Weights of a small GPT-style language model, trained from scratch on English Wikipedia: 16 layers.
MLP neurons of a small language model. Each row is named by its layer, matrix (gate and up: input weights; down: output weights) and neuron, and shows model dimensions 288-351. Each number is 200 + 20 x the weight over its row's rms, rounded and kept within 0 to 999. A neuron's up and down rows have the sign that makes its largest values positive.
After each neuron's rows, "fires before" lists the tokens most often just after its 100 highest values on Wikipedia text that the model never trained on. A number after a token or word is its count.

L6.gate267,205,207,174,186,204,213,231,190,171,187,211,173,206,201,206,196,212,223,223,236,195,225,187,180,218,209,210,189,194,181,219,188,202,170,211,225,213,208,201,217,212,166,212,219,169,192,202,211,232,191,190,210,220,195,212,193,192,184,206,246,207,157,166,192
L6.up267,212,171,191,208,200,226,234,169,219,198,186,158,190,191,253,179,192,217,207,208,205,224,223,202,218,166,186,176,220,180,211,205,204,200,205,203,205,204,185,194,208,199,226,234,153,180,200,197,196,164,242,202,233,236,200,208,184,208,196,149,219,207,146,188
L6.down267,194,194,216,185,197,199,218,203,199,196,224,180,211,214,189,213,196,185,216,201,174,204,204,188,196,214,201,211,205,197,217,206,186,234,220,198,210,222,201,207,192,204,211,220,223,200,183,156,210,212,181,214,214,197,226,188,213,199,195,222,184,201,164,196
fires before: "\n" 56, "g" 6

L9.gate155,219,186,202,189,200,216,235,203,184,165,222,193,230,166,236,253,173,167,191,217,204,197,216,237,199,216,199,172,235,213,202,211,176,213,258,229,193,220,183,231,195,194,197,179,190,196,191,192,218,196,195,206,211,187,191,201,222,187,167,223,245,191,194,167
L9.up155,206,175,199,173,204,205,180,193,215,243,195,225,201,193,172,177,198,232,225,203,173,221,211,200,188,198,184,180,192,211,191,183,235,227,220,158,176,214,181,198,222,198,248,192,214,222,209,239,221,203,206,211,199,227,195,214,213,221,197,189,190,219,244,214
L9.down155,202,177,186,215,214,193,194,196,186,237,207,219,215,196,134,216,184,214,240,228,247,194,213,189,196,178,186,180,186,190,184,180,203,207,219,167,217,192,202,190,184,169,238,195,209,234,174,190,214,195,171,228,178,196,214,242,222,163,187,201,161,249,211,207
fires before: "\n" 73

L8.gate21,180,227,186,214,197,234,185,184,213,199,183,202,230,207,180,157,194,190,249,253,218,203,179,222,203,185,232,216,231,185,216,218,212,153,201,215,215,224,184,237,191,187,192,190,185,170,204,217,224,185,191,194,178,191,201,211,174,183,208,217,240,160,186,215
L8.up21,195,187,174,213,217,185,185,187,216,200,176,197,137,198,212,211,189,179,251,196,205,196,201,224,226,201,178,179,201,180,196,209,207,192,202,207,199,160,190,201,235,193,191,173,184,208,224,221,186,197,211,189,167,228,197,190,189,204,196,191,181,222,175,211
L8.down21,215,203,185,194,216,226,210,225,206,171,198,235,185,176,188,210,179,184,202,200,177,193,196,205,234,161,233,154,196,206,227,226,169,169,196,229,235,196,190,202,194,189,188,197,178,188,206,194,199,156,157,204,226,164,223,191,181,197,177,181,186,208,202,209
fires before: " as" 26, "i" 16, " S" 8, "," 7, "\n" 4, "a" 4

L9.gate309,181,193,210,200,189,223,219,219,192,191,211,214,169,193,179,191,203,209,216,170,192,203,198,194,226,189,203,198,214,228,169,185,196,152,226,223,197,187,162,217,169,209,216,193,206,226,156,162,258,208,192,205,222,196,206,168,187,225,177,207,247,166,185,226
L9.up309,181,198,187,207,235,223,197,215,189,212,190,209,202,199,223,221,209,169,210,168,214,205,171,179,220,189,192,152,215,186,207,213,215,212,210,205,222,187,224,204,212,145,194,193,204,185,239,188,219,185,219,209,170,235,222,171,210,218,221,200,174,208,201,212
L9.down309,199,192,221,216,196,218,197,188,225,209,212,228,212,184,190,219,177,209,214,201,207,184,198,177,216,195,194,206,197,231,183,228,201,192,197,184,227,214,157,196,204,190,211,227,197,206,220,210,192,194,193,235,199,208,203,187,161,185,183,220,238,192,221,208
fires before: " |" 41, "." 11, "–" 10, "," 7

L13.gate1002,165,185,186,182,186,200,241,204,220,186,203,212,190,153,190,181,186,198,173,229,217,212,177,177,197,205,176,205,206,195,214,230,185,222,212,213,203,180,188,182,219,173,207,211,198,213,221,216,191,181,220,210,207,224,201,195,181,194,203,195,258,190,183,200
L13.up1002,206,176,212,225,183,219,208,176,205,193,227,237,185,208,202,200,230,176,223,192,221,195,213,152,170,232,186,226,172,203,194,206,189,190,190,186,188,201,203,197,266,196,176,209,180,215,240,182,182,192,161,226,176,195,204,160,225,208,196,187,209,193,164,181
L13.down1002,227,198,226,187,160,159,181,172,193,201,180,215,191,193,189,224,226,169,210,192,222,209,217,210,177,189,210,171,199,237,198,194,181,233,191,168,209,208,194,206,197,186,194,193,185,199,231,213,201,202,176,254,179,166,213,214,190,198,203,174,180,191,207,210
fires before: "," 24, "8" 8, "7" 8, "6" 7, "2" 6

L9.gate339,234,193,184,211,207,229,222,171,224,182,177,209,213,204,218,232,233,198,222,223,208,228,172,190,207,189,194,189,256,218,189,181,189,210,216,181,217,175,172,192,222,200,210,201,212,199,178,184,216,211,209,200,226,222,182,236,219,183,191,186,192,212,185,215
L9.up339,179,195,141,213,185,196,219,200,195,201,184,192,129,176,193,218,202,241,185,212,236,228,172,176,225,225,177,222,218,195,190,197,203,230,236,175,200,190,178,205,199,218,184,188,186,198,188,170,217,229,194,211,213,226,193,197,228,166,187,203,187,150,173,206
L9.down339,170,209,186,187,204,207,181,202,219,212,229,205,224,206,234,199,226,249,229,202,204,211,209,208,230,192,202,195,186,204,164,215,202,243,196,190,188,189,227,188,230,213,190,208,195,201,214,189,240,164,205,215,227,203,229,205,241,223,183,192,218,200,231,194
fires before: " |" 43, "\n" 8, "°" 5, ";" 4

L9.gate225,193,186,213,189,199,208,212,216,194,170,190,192,201,181,228,208,200,176,187,210,194,213,133,211,166,168,215,198,199,215,201,187,213,228,185,228,195,163,240,192,247,192,210,207,202,167,221,193,179,214,200,186,186,224,186,220,246,177,171,175,169,203,220,221
L9.up225,150,200,201,221,206,222,198,185,241,234,171,193,206,202,206,214,210,233,235,252,199,176,195,214,203,185,201,187,223,176,226,199,164,175,187,182,210,181,200,194,204,156,155,182,199,172,201,201,192,240,232,183,194,178,208,212,207,193,202,202,216,199,244,202
L9.down225,215,193,210,199,217,180,211,202,204,221,201,263,233,224,212,171,219,212,191,223,207,216,223,200,175,206,203,213,206,212,226,210,171,200,211,183,214,214,214,189,193,187,212,229,187,217,201,194,208,190,197,224,212,204,178,241,169,208,176,190,193,192,206,215
fires before: " |" 44, ":" 10, "ol" 5, " m" 4

L5.gate807,218,220,217,190,220,241,182,229,216,196,235,194,216,205,182,232,209,191,191,175,216,208,165,213,207,171,171,218,204,167,197,173,195,195,207,207,209,194,193,205,225,188,203,187,190,207,179,211,198,196,187,190,211,201,215,173,211,252,202,182,181,188,220,203
L5.up807,209,215,219,188,151,233,162,209,210,234,235,168,232,218,195,220,216,206,188,161,235,190,177,177,220,180,178,206,204,186,201,211,233,242,196,175,207,219,200,237,224,206,221,165,186,221,203,214,184,222,204,215,221,167,221,180,168,209,232,162,194,205,187,194
L5.down807,206,182,190,183,184,221,180,200,188,214,180,189,202,208,172,191,214,173,196,204,189,175,195,208,214,186,191,196,203,198,186,217,218,234,203,180,211,200,197,164,196,237,210,177,179,210,179,205,202,206,235,191,209,211,225,208,192,216,234,216,203,220,207,212
fires before: "\n" 46, " |" 12, " votes" 6, " N" 5, " A" 4

L7.gate834,184,210,196,233,194,213,200,197,199,174,185,217,189,203,191,197,178,222,186,210,201,220,204,216,231,194,192,183,213,227,177,215,213,184,188,175,228,214,168,203,168,215,220,195,235,218,219,192,226,199,212,202,192,245,155,221,205,206,165,190,180,206,192,225
L7.up834,198,187,180,200,212,224,211,221,220,169,227,239,198,194,195,201,185,204,185,209,198,222,218,225,195,196,196,185,203,215,175,184,186,223,189,183,176,200,212,212,196,194,210,233,199,193,198,207,194,204,201,216,216,199,218,184,222,199,211,175,203,165,220,184
L7.down834,207,198,195,234,199,212,211,202,213,205,216,206,206,195,192,194,189,219,173,205,181,203,225,235,204,210,199,188,212,228,191,202,201,235,217,182,192,193,194,171,195,165,177,222,192,179,192,213,197,193,211,260,226,181,201,255,218,189,227,203,173,207,199,195
fires before: " |" 57, ")" 12, " (" 5

L6.gate624,196,186,180,207,185,174,220,217,202,216,188,162,237,212,196,210,199,201,237,174,162,216,224,209,225,209,203,181,207,190,204,179,212,172,232,211,201,196,189,208,230,171,185,195,244,184,206,197,208,247,217,175,205,204,184,149,214,212,156,205,215,185,194,152
L6.up624,206,172,181,218,220,187,194,196,202,187,193,217,172,200,183,175,188,247,197,153,187,212,218,196,172,205,172,188,166,219,157,192,235,197,215,191,196,186,207,206,205,225,219,212,196,236,179,201,228,164,200,218,203,206,176,201,188,220,202,205,205,196,219,206
L6.down624,212,233,226,199,174,200,172,225,189,178,197,232,216,191,204,167,195,202,193,259,234,228,184,186,187,191,218,186,203,193,183,195,225,215,184,182,173,204,187,225,183,218,187,182,208,179,185,183,201,205,197,221,210,225,186,239,139,211,210,207,177,191,231,186
fires before: "," 18, "." 13, " of" 6, " in" 6, " by" 6, ")" 4

L13.gate25,175,169,225,236,196,202,237,186,225,198,185,235,254,183,202,236,205,220,181,199,177,219,224,202,210,210,215,201,201,189,198,196,191,190,218,193,205,208,159,229,191,221,186,203,217,194,202,214,164,205,232,206,218,199,192,169,182,236,189,193,155,193,211,192
L13.up25,193,169,191,190,207,200,200,216,196,202,182,215,193,206,209,170,220,230,185,208,195,188,215,199,234,181,212,217,216,171,216,197,198,217,196,208,211,209,191,210,201,211,203,197,195,219,216,207,152,214,202,198,197,207,208,215,204,143,224,215,203,202,207,209
L13.down25,229,189,244,204,177,214,213,163,214,186,202,214,175,201,223,220,217,205,227,195,175,185,225,184,227,213,218,194,202,207,205,199,218,201,212,188,178,217,227,161,167,178,127,202,188,202,168,174,187,242,232,163,218,195,223,216,200,175,221,186,192,189,190,173
fires before: "\n" 82, "ore" 5

L2.gate700,155,190,187,210,234,200,194,190,223,186,204,226,181,211,196,183,184,205,246,166,219,214,196,243,166,169,187,206,232,210,188,193,195,185,204,191,232,178,226,205,209,162,223,225,176,194,210,196,224,198,158,183,183,179,245,212,186,208,185,143,231,212,203,174
L2.up700,217,192,186,208,199,223,200,216,187,215,236,210,227,201,201,208,211,200,216,225,195,209,200,189,196,204,233,239,199,226,212,218,194,215,160,187,184,204,221,195,222,222,208,194,216,200,200,214,178,197,225,203,203,188,183,184,245,195,183,218,195,196,186,212
L2.down700,223,174,223,219,155,189,179,230,205,216,196,210,210,191,186,234,190,167,212,200,211,240,183,191,189,165,203,223,209,193,206,210,175,209,217,225,221,188,202,169,226,216,198,185,210,203,196,210,208,226,200,295,160,228,201,211,238,203,202,191,187,207,192,216
fires before: "0" 20, "5" 17, "8" 14, "9" 10, "4" 8

L2.gate488,195,198,215,223,189,197,191,201,200,189,205,180,216,186,174,207,200,165,195,196,213,218,181,189,191,203,204,168,199,194,231,171,185,170,181,201,165,203,204,173,227,170,193,225,176,202,233,208,192,176,185,166,174,222,184,207,196,227,166,214,195,191,161,208
L2.up488,203,214,217,179,181,209,185,169,189,188,197,202,183,197,172,190,194,179,197,216,227,177,204,237,199,174,208,203,195,188,190,208,194,209,205,224,195,179,197,225,176,194,189,192,204,213,200,216,189,267,228,209,224,169,186,200,199,209,216,207,170,202,179,219
L2.down488,201,197,142,195,176,188,195,205,179,200,182,206,180,217,165,201,198,191,229,218,207,183,203,171,214,214,200,197,168,196,193,182,196,217,198,189,185,203,214,224,183,214,198,215,215,227,209,215,196,233,243,189,205,184,196,195,194,207,196,235,210,173,202,197
fires before: "-" 20, "th" 11, "iz" 9, "ton" 6, "v" 5

L13.gate658,237,191,215,176,199,189,220,216,193,225,219,201,223,186,210,212,171,191,185,196,211,204,199,214,198,199,231,191,231,194,179,202,228,205,212,191,193,188,165,208,214,198,171,210,212,199,200,204,233,161,174,192,199,217,228,193,214,192,195,182,213,192,155,226
L13.up658,241,190,189,222,195,207,226,183,195,202,205,194,240,195,213,180,187,211,186,238,198,221,213,176,161,184,228,242,236,224,201,221,250,237,207,211,201,182,227,209,159,212,213,205,172,195,170,205,187,194,190,170,194,223,181,193,174,196,186,186,167,178,179,198
L13.down658,227,173,197,188,191,212,213,177,173,195,264,186,231,215,212,180,208,194,202,235,241,164,186,182,154,215,210,193,171,196,193,200,196,192,214,196,208,208,181,221,231,198,204,224,203,230,199,190,158,196,200,221,196,221,195,184,173,210,202,226,220,197,212,187
fires before: "AR" 12, "L" 11, "O" 10, "|" 7, "S" 6, "W" 5

L13.gate626,222,175,186,189,155,184,230,223,228,216,198,219,232,195,228,175,205,175,203,243,195,177,199,210,189,178,211,238,233,166,219,226,182,154,197,220,233,172,208,213,203,211,189,232,189,181,200,202,211,202,173,183,176,196,209,202,200,168,161,201,202,218,198,190
L13.up626,184,202,197,203,199,183,196,173,223,206,182,220,184,242,185,231,240,217,202,201,219,210,206,196,207,226,177,198,218,233,208,192,198,184,211,244,217,201,215,204,224,165,201,173,219,205,210,217,167,190,219,199,180,165,205,215,202,198,178,214,199,180,189,197
L13.down626,210,166,216,221,244,198,226,222,184,181,213,204,200,187,223,227,197,176,200,181,196,226,168,208,210,193,184,199,202,203,200,162,201,181,187,229,232,199,187,183,201,199,222,161,189,176,214,203,200,178,180,188,249,198,238,144,229,230,217,179,240,222,186,194
fires before: "\n" 52, " and" 12, "," 11, " (" 4

L13.gate635,237,211,189,194,208,217,218,202,235,177,177,179,220,209,202,175,197,160,202,197,189,215,199,196,209,205,197,221,239,234,215,203,174,197,221,206,192,220,198,203,172,153,210,190,201,185,200,193,226,174,166,184,196,223,239,195,194,176,224,194,192,211,192,187
L13.up635,222,180,193,212,205,202,184,236,198,185,210,219,204,177,205,180,143,251,176,196,173,206,198,191,201,216,198,189,229,194,210,175,191,188,195,176,231,220,218,187,196,202,203,200,186,228,206,203,196,177,222,186,170,189,229,179,215,204,178,219,251,225,149,170
L13.down635,244,196,186,192,172,216,181,180,181,207,207,195,201,176,174,169,204,208,238,215,186,226,164,208,210,180,216,217,189,192,202,207,178,210,172,177,207,193,205,208,157,199,186,189,205,245,180,182,220,185,215,170,232,172,235,214,205,184,190,225,152,197,186,203
fires before: "ic" 26, "y" 19, "ics" 5, "ies" 5, "in" 4, "ical" 4

L9.gate722,193,199,178,219,197,192,181,242,181,186,204,189,165,202,195,225,201,187,191,173,176,175,182,207,181,208,203,203,253,209,219,214,208,193,214,179,213,246,187,164,195,225,190,182,184,186,182,158,218,170,194,191,195,239,243,186,187,193,152,221,218,189,185,162
L9.up722,195,214,184,184,190,166,172,219,212,174,216,176,199,234,229,247,186,197,211,202,217,194,218,189,196,269,210,203,208,190,201,206,206,200,204,226,154,199,226,139,197,209,184,196,182,218,184,219,195,144,214,191,235,195,197,207,187,169,197,198,213,197,170,144
L9.down722,213,251,177,203,165,225,202,222,167,187,212,189,186,200,191,166,197,185,225,221,203,231,174,179,186,232,179,190,216,199,225,196,197,199,206,212,177,198,182,186,215,214,213,197,234,213,198,170,188,204,198,186,149,215,205,224,196,208,196,193,208,203,214,161
fires before: "ic" 18, "y" 13, "ist" 11, "rap" 8, "ies" 4

L6.gate817,212,172,188,221,241,211,194,182,206,205,189,159,183,192,193,211,201,230,191,184,175,182,230,203,217,212,178,219,184,227,185,206,181,176,251,227,180,186,197,237,206,194,245,192,160,204,176,187,216,186,215,181,228,173,198,204,204,222,180,202,215,216,190,232
L6.up817,175,210,172,171,192,186,183,217,192,208,198,210,197,188,174,194,205,212,195,212,179,210,199,193,198,219,193,193,186,219,200,202,187,188,208,214,198,181,200,201,189,201,187,231,212,213,186,189,202,181,205,212,187,204,213,197,194,223,219,193,185,195,215,221
L6.down817,199,209,248,198,239,202,201,200,195,206,203,229,206,215,186,199,220,198,196,172,225,207,204,196,201,236,185,179,227,233,201,176,205,205,202,201,176,189,175,228,193,214,218,201,206,187,212,202,153,196,196,164,213,173,217,184,197,168,217,235,229,186,207,186
fires before: " |" 37, "s" 8, ")" 5

L9.gate147,213,199,211,220,218,206,219,184,189,194,222,209,210,196,210,224,197,195,204,204,168,233,168,203,218,204,166,215,195,221,202,183,191,157,189,181,209,169,192,195,187,225,216,259,213,193,199,199,233,195,164,182,199,181,186,215,198,183,177,200,217,230,221,209
L9.up147,218,172,176,209,204,209,201,231,204,178,193,228,173,196,238,166,221,199,160,186,193,208,181,226,203,228,220,210,188,211,198,213,188,214,244,194,217,219,195,202,171,194,181,177,164,209,217,198,210,199,162,190,169,152,196,208,182,209,214,211,242,222,210,206
L9.down147,203,158,203,209,200,179,176,211,212,177,184,203,186,186,185,192,202,180,163,218,192,206,210,195,186,228,199,212,174,185,163,202,224,186,206,225,204,191,225,225,217,203,192,188,179,234,233,199,163,207,189,180,183,167,215,246,184,179,209,192,216,173,199,191
fires before: "\n" 20, " the" 13, "==" 10, " He" 5, " University" 4

L4.gate448,187,233,202,180,183,182,190,210,211,196,201,194,204,190,203,206,177,221,200,189,157,200,211,198,197,228,182,206,206,195,195,192,194,233,176,225,184,223,200,195,193,205,223,237,203,207,208,202,205,190,245,207,224,217,186,170,228,215,230,208,174,250,178,212
L4.up448,169,171,223,161,196,188,211,195,188,200,241,184,192,222,160,187,182,180,207,187,161,196,216,176,190,225,194,202,191,191,165,195,208,232,216,261,179,185,196,170,236,201,218,184,195,195,198,211,208,210,202,196,226,217,218,208,198,169,203,209,201,175,195,228
L4.down448,195,227,241,191,206,188,186,235,199,195,213,179,177,229,168,237,197,188,197,220,186,201,194,189,192,193,198,227,210,215,155,198,172,221,198,226,202,178,208,166,181,219,189,171,226,212,226,196,208,197,230,238,191,219,181,187,226,187,193,201,214,165,175,192
fires before: "f" 14, "ant" 12, "ed" 11, "ers" 5, "ing" 5, "n" 4

L2.gate668,215,198,228,205,166,159,155,195,210,200,226,215,190,193,182,204,201,172,203,192,225,203,228,211,178,173,182,194,214,167,196,180,189,198,181,191,182,160,187,194,220,196,191,201,210,208,200,197,226,230,200,189,214,190,244,186,212,194,202,177,199,210,135,218
L2.up668,202,199,191,231,198,233,198,196,191,193,247,220,203,189,225,194,202,208,226,178,202,209,182,199,208,168,202,219,191,217,235,208,197,193,211,184,213,219,203,208,199,187,164,197,156,202,180,199,183,206,204,190,180,197,206,224,167,206,190,207,213,219,238,204
L2.down668,178,190,228,231,223,221,222,189,169,193,241,198,203,178,212,216,197,193,195,142,228,218,171,198,240,195,197,234,188,195,209,177,193,193,212,226,215,213,172,179,212,212,176,241,192,206,155,218,216,195,154,215,178,174,196,185,192,176,198,208,255,213,211,222
fires before: "9" 15, "5" 12, "0" 10, "1" 8, "8" 7, "3" 7

L7.gate795,186,201,225,204,182,230,191,191,233,181,192,193,201,171,207,185,203,194,174,204,208,181,192,220,191,174,183,190,212,234,202,216,189,194,251,171,192,187,213,193,251,181,193,222,195,206,201,210,202,196,171,181,199,198,198,207,220,191,219,191,188,179,198,200
L7.up795,229,184,210,184,238,219,178,211,196,207,193,192,199,178,205,176,215,230,207,194,172,190,203,217,195,218,185,206,173,221,200,213,176,222,200,204,194,189,230,183,184,202,196,211,203,204,200,180,194,243,189,201,223,202,183,197,173,205,197,228,214,208,220,198
L7.down795,194,210,212,225,197,211,221,202,214,195,232,178,213,201,223,198,180,205,181,203,188,188,209,220,180,186,144,201,190,238,209,213,180,215,199,224,207,195,196,206,220,221,175,187,194,163,184,204,186,207,225,182,220,170,191,192,189,204,213,202,191,204,178,139
fires before: " |" 41, ":" 6, " 1" 4, " 2" 4, " was" 4

L4.gate773,204,203,164,219,200,221,169,210,174,188,190,192,194,165,215,210,253,208,220,201,187,211,189,139,236,209,187,220,188,196,165,212,223,202,215,183,169,222,212,197,169,196,160,212,177,226,164,180,160,185,214,191,189,191,194,199,229,214,172,179,150,180,203,203
L4.up773,211,190,221,187,211,196,214,239,227,191,195,174,182,180,208,189,188,207,210,174,186,218,189,209,207,201,199,179,218,221,185,195,233,190,206,192,182,179,192,176,206,186,199,192,182,154,198,216,180,194,181,197,189,191,200,236,161,204,205,180,162,221,207,241
L4.down773,188,179,204,195,203,167,209,224,131,235,224,203,203,169,219,198,176,210,217,217,199,183,212,191,247,161,227,220,206,205,168,179,242,200,194,192,168,204,193,184,182,225,193,195,200,198,191,182,206,161,200,179,222,207,192,233,169,179,202,211,168,226,218,216
fires before: "ement" 17, "er" 13, "y" 9, "ing" 4, "ore" 4, "as" 4

L4.gate1011,167,184,166,195,207,195,193,185,190,213,212,223,181,182,190,233,198,225,176,225,224,207,204,184,234,202,189,197,209,195,210,229,181,203,194,211,151,221,241,235,159,174,198,175,224,197,199,229,159,172,207,191,197,222,218,176,220,201,180,180,230,214,198,174
L4.up1011,171,168,234,190,208,187,199,179,192,195,189,217,177,195,174,202,228,209,240,215,174,199,199,178,213,180,215,197,219,184,233,190,219,216,178,197,173,216,179,188,201,143,218,225,199,244,214,186,204,202,207,213,194,186,216,197,202,173,198,237,205,187,201,201
L4.down1011,166,218,211,187,192,205,226,191,190,240,204,227,162,210,152,224,186,242,170,215,207,182,217,177,212,196,213,167,261,162,160,212,190,218,199,209,192,185,203,213,197,192,207,211,209,215,238,198,165,213,215,153,205,210,175,204,200,232,201,232,240,199,199,176
fires before: " of" 20, "s" 12, "ect" 6, "ies" 5, "ic" 5, "n" 5

L4.gate602,196,201,196,204,196,210,199,188,190,183,203,185,203,204,177,183,182,196,189,153,221,209,214,199,207,220,186,205,200,175,199,211,212,232,197,179,200,215,224,182,233,214,211,186,219,179,156,169,227,222,253,201,221,188,202,226,203,215,213,156,176,226,204,180
L4.up602,173,186,215,195,200,201,228,193,193,183,214,207,198,216,188,220,201,201,235,213,180,182,199,191,217,220,201,193,217,229,222,207,176,167,222,201,181,197,218,214,190,183,169,225,243,219,226,191,176,213,199,203,191,184,207,147,214,196,199,176,211,207,180,197
L4.down602,186,233,182,213,229,200,207,204,181,159,212,186,178,213,226,218,188,210,179,180,172,167,177,211,178,202,214,215,220,214,200,167,241,191,189,181,207,195,156,203,190,159,197,214,199,161,194,232,244,185,221,213,213,203,175,256,255,194,240,217,219,178,197,192
fires before: ")" 18, "–" 17, ")." 7, ")," 6, ":" 6

L9.gate17,197,208,158,231,198,210,196,189,167,195,213,245,212,240,211,190,209,200,180,190,209,215,202,184,218,205,208,198,193,220,216,200,228,188,213,217,169,234,197,223,180,192,225,188,211,177,209,218,202,212,206,198,210,184,204,200,194,206,225,199,211,216,206,186
L9.up17,165,199,191,207,200,226,196,191,216,171,185,236,190,196,195,235,218,179,206,265,205,226,199,180,188,182,173,194,202,200,182,197,230,207,176,205,173,199,216,219,219,184,225,194,202,227,187,187,223,192,186,192,209,217,152,219,213,171,189,190,237,209,195,175
L9.down17,216,212,214,206,199,203,217,198,206,185,189,208,187,228,230,215,207,193,206,212,192,216,211,206,201,188,201,177,197,187,198,212,200,172,212,234,169,232,185,200,178,190,211,183,216,194,226,165,194,197,197,206,215,194,196,230,166,209,200,226,191,210,189,210
fires before: "\n" 92

L5.gate241,204,219,252,194,196,278,176,211,204,211,180,198,222,216,207,257,200,160,189,178,168,219,201,266,177,207,169,215,239,208,213,200,200,205,145,208,221,173,210,183,213,195,227,199,193,154,170,206,178,193,183,199,196,221,235,196,212,212,200,183,173,208,209,207
L5.up241,199,233,193,228,198,221,173,209,179,198,180,181,194,206,203,215,191,187,186,193,184,202,238,201,216,222,217,197,200,187,206,178,185,185,183,206,203,202,168,193,220,163,211,189,179,186,200,203,190,191,193,201,189,244,207,172,192,190,174,202,191,182,188,208
L5.down241,216,217,199,198,256,240,170,202,199,215,191,201,197,207,185,174,182,189,181,199,179,170,219,246,214,182,183,161,188,172,198,202,182,170,181,201,238,172,186,176,197,182,188,206,202,209,188,229,188,206,177,203,211,206,196,226,197,198,197,162,186,196,192,208
fires before: "\n" 40, ":" 16, " |" 7, " (" 6, " of" 5

L13.gate172,170,206,212,207,202,162,205,141,208,215,157,209,163,214,162,217,165,225,237,206,166,165,190,218,212,243,205,177,253,190,179,209,190,186,254,202,227,218,178,201,198,211,179,224,199,166,190,188,240,176,189,232,205,173,193,183,217,194,233,201,210,218,243,215
L13.up172,162,204,214,252,188,167,220,223,206,170,251,203,208,212,189,184,171,201,220,176,181,225,201,210,210,220,176,150,218,194,212,193,180,255,232,210,234,197,180,202,210,191,217,235,209,136,200,197,205,228,194,199,197,172,173,181,183,164,176,170,200,205,202,216
L13.down172,211,223,205,213,226,210,181,151,239,189,165,211,188,216,212,198,197,208,184,174,186,181,195,220,218,215,206,185,191,219,191,189,207,217,193,197,224,200,190,217,187,221,204,236,198,179,203,199,189,227,186,212,199,202,221,204,240,214,198,205,171,185,223,217
fires before: "ed" 20, "ing" 15, "ant" 7, "es" 5, "ruct" 4

L2.gate337,185,206,211,209,175,202,217,188,189,185,218,252,241,188,191,250,163,219,172,192,222,203,179,185,196,195,184,209,223,203,200,211,158,217,162,189,254,203,198,192,232,203,167,196,199,224,182,176,198,183,163,188,218,207,197,178,191,161,186,201,185,192,209,227
L2.up337,194,185,209,193,212,226,210,187,235,197,214,233,173,189,190,203,213,199,180,227,215,213,218,197,182,206,188,214,201,229,200,195,195,242,198,216,167,221,172,211,162,202,213,217,207,216,186,190,202,212,197,205,176,202,227,191,200,202,211,197,197,210,184,212
L2.down337,162,184,209,184,185,211,178,193,195,229,240,224,172,192,203,197,232,180,169,210,220,210,212,180,187,212,190,218,213,211,215,202,214,251,212,215,178,196,189,226,200,201,221,171,229,209,195,219,205,209,217,226,178,194,210,163,186,198,172,200,204,167,182,187
fires before: "3" 13, "0" 11, "4" 10, "6" 10, "5" 10, "1" 8

L9.gate850,192,226,204,212,231,218,210,208,157,187,184,189,167,199,249,191,177,168,188,134,210,193,186,198,214,243,205,186,190,174,206,187,194,162,213,218,219,161,194,176,185,216,180,233,187,172,208,196,186,184,206,182,195,175,222,202,192,189,184,176,206,202,203,269
L9.up850,163,208,212,165,219,189,208,198,167,194,209,221,184,225,206,175,173,194,227,193,180,218,182,169,216,235,202,163,222,196,194,196,190,223,204,187,200,211,246,201,214,214,215,187,200,185,199,170,210,207,210,208,198,206,179,210,194,211,194,198,184,200,195,212
L9.down850,212,201,173,251,201,181,203,177,150,205,193,205,184,184,199,176,190,186,198,197,193,192,210,191,252,180,199,185,184,213,199,212,226,225,218,181,171,201,186,198,186,194,195,189,243,184,233,196,160,209,203,199,211,185,188,225,221,203,176,198,191,213,247,232
fires before: "er" 24, "les" 11, "ing" 10, "ers" 5, " G" 5, "pe" 5

L13.gate549,194,235,214,169,209,198,204,171,231,187,201,235,205,211,202,217,160,186,200,145,239,199,192,219,205,193,222,234,192,219,180,135,226,202,207,206,224,198,183,178,190,190,173,161,197,235,206,204,198,221,185,200,196,179,210,199,226,205,182,187,194,216,198,194
L13.up549,196,165,206,175,177,226,207,233,175,197,188,222,222,185,214,161,223,207,191,196,200,211,170,221,169,233,218,215,195,180,173,179,173,194,177,208,231,220,139,217,199,199,233,236,210,203,205,217,220,243,187,209,196,173,190,168,204,230,215,219,201,200,200,195
L13.down549,224,197,191,204,192,202,192,209,194,204,180,178,234,215,203,192,238,227,180,248,207,224,209,177,203,179,189,181,212,237,176,188,198,193,207,179,170,164,185,204,220,187,182,220,201,213,203,198,197,235,194,263,208,219,195,194,212,210,168,232,212,203,230,211
fires before: "," 23, "\n" 19, " the" 19, " |" 5

L4.gate520,182,195,201,206,190,199,174,188,231,158,194,187,194,178,165,209,205,216,200,177,182,194,195,183,145,215,161,167,256,191,197,196,185,190,190,200,195,199,203,177,168,205,213,233,167,225,185,202,210,192,153,206,207,237,207,188,174,205,212,185,196,178,200,222
L4.up520,158,166,228,220,202,192,195,193,210,188,233,225,188,181,180,194,206,194,210,188,182,200,182,194,168,199,186,213,175,205,200,187,217,186,201,195,245,233,191,184,203,189,197,207,204,212,218,195,149,178,187,222,194,220,194,210,206,183,174,195,154,194,199,191
L4.down520,202,211,231,210,204,212,191,193,206,156,231,217,214,168,212,214,216,208,199,169,176,192,182,200,178,211,200,172,200,185,192,189,190,206,198,197,229,171,210,220,226,228,199,222,208,210,212,201,209,190,187,212,193,236,182,181,200,194,236,212,213,193,185,187
fires before: "0" 17, "1" 16, "9" 14, "2" 12, "5" 10